python train.py --num_attention_heads=3 --norm="rmsnorm" --norm_eps=1e-05 --parallel_block=false --init_std_up=0.039 --optimizer="adamw" --decay_fraction=0.685 --decay_shape="linear" --final_lr_fraction=0.0 --train_tokens=618400000
MLP neurons of a small language model. Each row is named by its layer, matrix (gate and up: input weights; down: output weights) and neuron, and shows model dimensions 80-175. Each number is 128 + 24 x the weight over its row's rms, rounded and kept within 0 to 255. A neuron's up and down rows have the sign that makes its largest values positive.
After each neuron's rows is what it responds to, as a language model described it from the Wikipedia text at the highest values.

L12.gate118 [100 169 129 104 124 131 104 143 130 122 133 119 118 112 161 156 117 124 133 149 144 115 138 141 129 128 149 120 129 145 166 103 142 119 162 114 106  79 126 175 131 158 132 124  96 108 112 149 103 109 140 147 154 120  92 159 132 122 153 120 125 119 171 107 145 112 109 126 158  89 151 105 143  93 132 155 105 158 123  68 156 122 109 126 114 178 161 109 118 148 152 120 168 176  94 118]
L12.up118 [ 72 125 106 177 150 129 154 107 130  98 166 107 121  97 114 143  99 102 127 129 121  93 192 131 141 118  97 132 121 120 122 138 130 128 123  97 129 163 119 112 156 152 103  94 158 133 109 140 162 171 151 155 143 118  95 139 137 103 156  97 110 163 127 107 153 121 114 128 114 149 138 183 123 135 123 152 124 159 124 112 147 109 101  96 112 163 108 130 110 142 125 172 119 135 123 122]
L12.down118 [136 133 113  85 152 106 121  72 105 102 175 173 136 142 128 137 189 124 128 119  90 105 102 109 119 137 133 127 152  94 138 121 142 175 122 111 113  94  92 131 117 114 128 121 119 129 139  87 148 108  62  99 112 123 145  96 126 128 158  88 114 114 180 150 139 117 164 142 112  85 124 140 175 152 135 150 118 140 128 101 126 145  89 102 129 134 136 116 141 140 127 131  75 128 152 121]
Formulaic Wikipedia boilerplate. Tokens inside templated Wikipedia text: "life" or "career" in "Early life" headings, table pipes after numbers, and connectives in census statistics.

L7.gate377 [108 169 134 124 143 135 140 136 131 103  79 133 160 148 127  89 116 126 128  79 106 147 125 116 148 120 125  86 137 157 150 112 123 138 119 167 137  76 140 127  75 155 107  89 123  91 131 163 161 109  73 162 143  87 140 159 204 131 140 114 112  80 142 101 121 167 142 149 172 147 140 141 148 139 141 126 138 103 122 115  94 135 150 191 114 148 131 130 122 168 104 158 117 154 102 127]
L7.up377 [124 151 132 139 137 165 129 158  88 105 117 104 120 118 117 106 127 123 116 159 146 111 162 141 149 112 116 152 159 154 116 139 112 143 182 118 103 126 154 138 117 114 141 161 115 148 109 159 121 155 139 130 123 106 131 111  97 119 157 120 128 116 153 133 132 134 110  95 145  63 147 128  94 114 128 154  75 153 136  97 115  93 163 135 131 144  92 152 139 129 140 144  90 154 131 142]
L7.down377 [116 131 122 120 118 141 128 119 131 148 145 172  97 132 172 133 109 150  97 147 106 140 116 135 130 104 139 114 100 135 113 103 129 143 139 118 162 111 128 143 124 182 153 155 148 150 126 103 107 124 112 125 154 147 109 154 110 122 163 134  91 167 164 117 128 131 129 116 109  80 107 132 125  81 138 135 116 182 142 117 132 117 124  79 137 114 130 116 149 102 136 141 111 117 125 124]
Digits in numeric data. Single digit tokens opening or inside numbers, mostly in wiki tables (vote counts, stats, scores), also dates and measurements, e.g. 3'8',393, 2'5' May.

L12.gate99 [115  91 129 137  90 135 135 145 123 130  89 151 111 110 117 126 181 101 148 175 139 101 152 136 122 133 117 109  75 112 139 131 109 102 118  63 148 120 122 110  98 106 126 114 137 172 153 115 134 133 161 131 131 103 124 103 137 140 110 155 172 117 113  96  75 110 132 113 136 123  95 117  91 123 100 130  99 121  91 113 134 121  95  85 160 115 148 149 146 140 116 109 131  80 156 128]
L12.up99 [146 128  78 131 109 153 154 118 160 134 158 117 143 145 108 130 131 164 151 111 103 167 121 150 131 155 140 117 148 110 113 142  93 130 101 118 159 129  91 125 132 141 123 147 134 136 162 118 122 127 135 103 103 137 143 120 131 131 176 139 141 140 165 132 139  75 131 108 124 124  76 133 134  96 118 147 107  75  85 158 103 126 131  73 144 133 134 152 135 126 128 155 146 100 155 103]
L12.down99 [128 118 132 121 132 122 144 129 126 142 133 118 130 145 123 107 146 189 146 103 123 150 141 162 140  98  98 148 127 115 159 133 125  88 105 129 118  86 135 144 121 114 134 150 170 104 113 120 164 101 112 133 139 122 164 107 132 110 106 133 145 152 121 143 117 121 137 145 101  83  96 140 152 134 131 169 151 161 129 134 168  92 127 151 115 121 127 112 103 116 119 140  40 122 104 148]
Quantified noun-phrase heads. Head nouns or plural endings that complete a phrase after a number or determiner, e.g. $25.5 million, two songs, second term, ministerial roles.

L5.gate201 [133 156 122 122  94 120 189 137 121 135 104 122 162 149 153  86 125 118 154 100 105  97 119 144 148 123 139 157 130 130 116 116 140 100 140 170 171 111 137 104 120 134 103 141 156 134 142 139 138 121 107 105 129 102 118 123 109 130 123 144 128 136 137 123  71  57 173 147 122 115 137 119 160 121 137 183 151 125 133 114 111 145 158 160  89 103 141 105 130  91 146 149 158  83 100 144]
L5.up201 [134 155  98 111 108 148 110 176 162 133 123 107 111 160 161 140 117 117 128 130 110 132 134 141 129 120 112 185 177 119 150 134 133 142 146 116 125 151 117 151 132 146 148 142 158 155 120 109 126  93 130 103 109 191 130 134 100 144 134 185 134 138  62 136 142 146 109  91 124 129  92 132 173 132 117 112 143 119 122  83 139 115 117 142 129 129 130 126 131 117 139 112 146 164 151 104]
L5.down201 [192 140 108 142 144 106 105  81 143 151 100 119 160 129 121 133 153 148 151  82  94 131 105 117 111 132 120 133 141 165 142 154 171 132 131 131 149 144  70 125 148 134 133 109 138 126 109  83 108 124 140 123 150 112 117 127 137 161 140 137 114 158  99 157 145 173  69 129 109 128 108 131 102 150 127 166 173 117 112 149 126 124  88 148 138 111 133 163 128 122 153  99 189 147 128 127]
Separators after table numbers. Column separators (|, ;, opening parenthesis) right after a number in sports statistics tables and data lists, such as "7 (0)", "4 |", "7; 4".

L12.gate371 [112 101 132 176 119 156 114 127 145 130 107  78 118 175 153 176 115 154 164 140 154 124  96  97 122 108 122 152 134 151 145 149  84 102 144  92  86 130 137 125 146 104  86  89 168 128 103 139 120  67 113 108 136 104 134 125 167 107 111  95 113 112 146 124 148 119 129 111 143  99 167  84 114 129 114 102 132 107 139 138 125 144 153 149 146 113 161 145 142 129 145 173 128 119 141 133]
L12.up371 [171 162  75 131 136 104 132 120 116 145  91 132 132 126 148 123 157  97 158 140 111  88 116 117 121 188 125 172 127  99  89 101 127 123 135 153 139 110 143  79 141 151 163 131 165 120 123 143 141 132 146  85 117  95 115 144 144  97 114 102 156 146 138 119  77  82 146 123  94 169 115 118 165 110 125 115 153 128 169 158 107 115 120 153 155 117 126  74 151 139 139 124 122 119  89 186]
L12.down371 [ 99 126 127 161 124 159 109 174 152 128 122 139 110 112 109 120 155 156 125 181 135 158 157  99 151 101 137 123 115 175 127 153 123  88 155 169 129 152 157 115 158 126 137 116 159 113 148 105 125 101  99 133 100 143 172 100 123 146 145 108 120 132 150 129 131 143 136 109 134 106  92 110 113 150 131  63 124 116 134 129 121 143 147 128 130  85 157 142 138 122 107  99 175 136 148 133]
Digits in sports result tables. Fires on digits and pipe separators inside numeric fields of wiki tables and results, mostly sports data, e.g. marks like 57.38 m, times like 1:01.6900, and stat columns.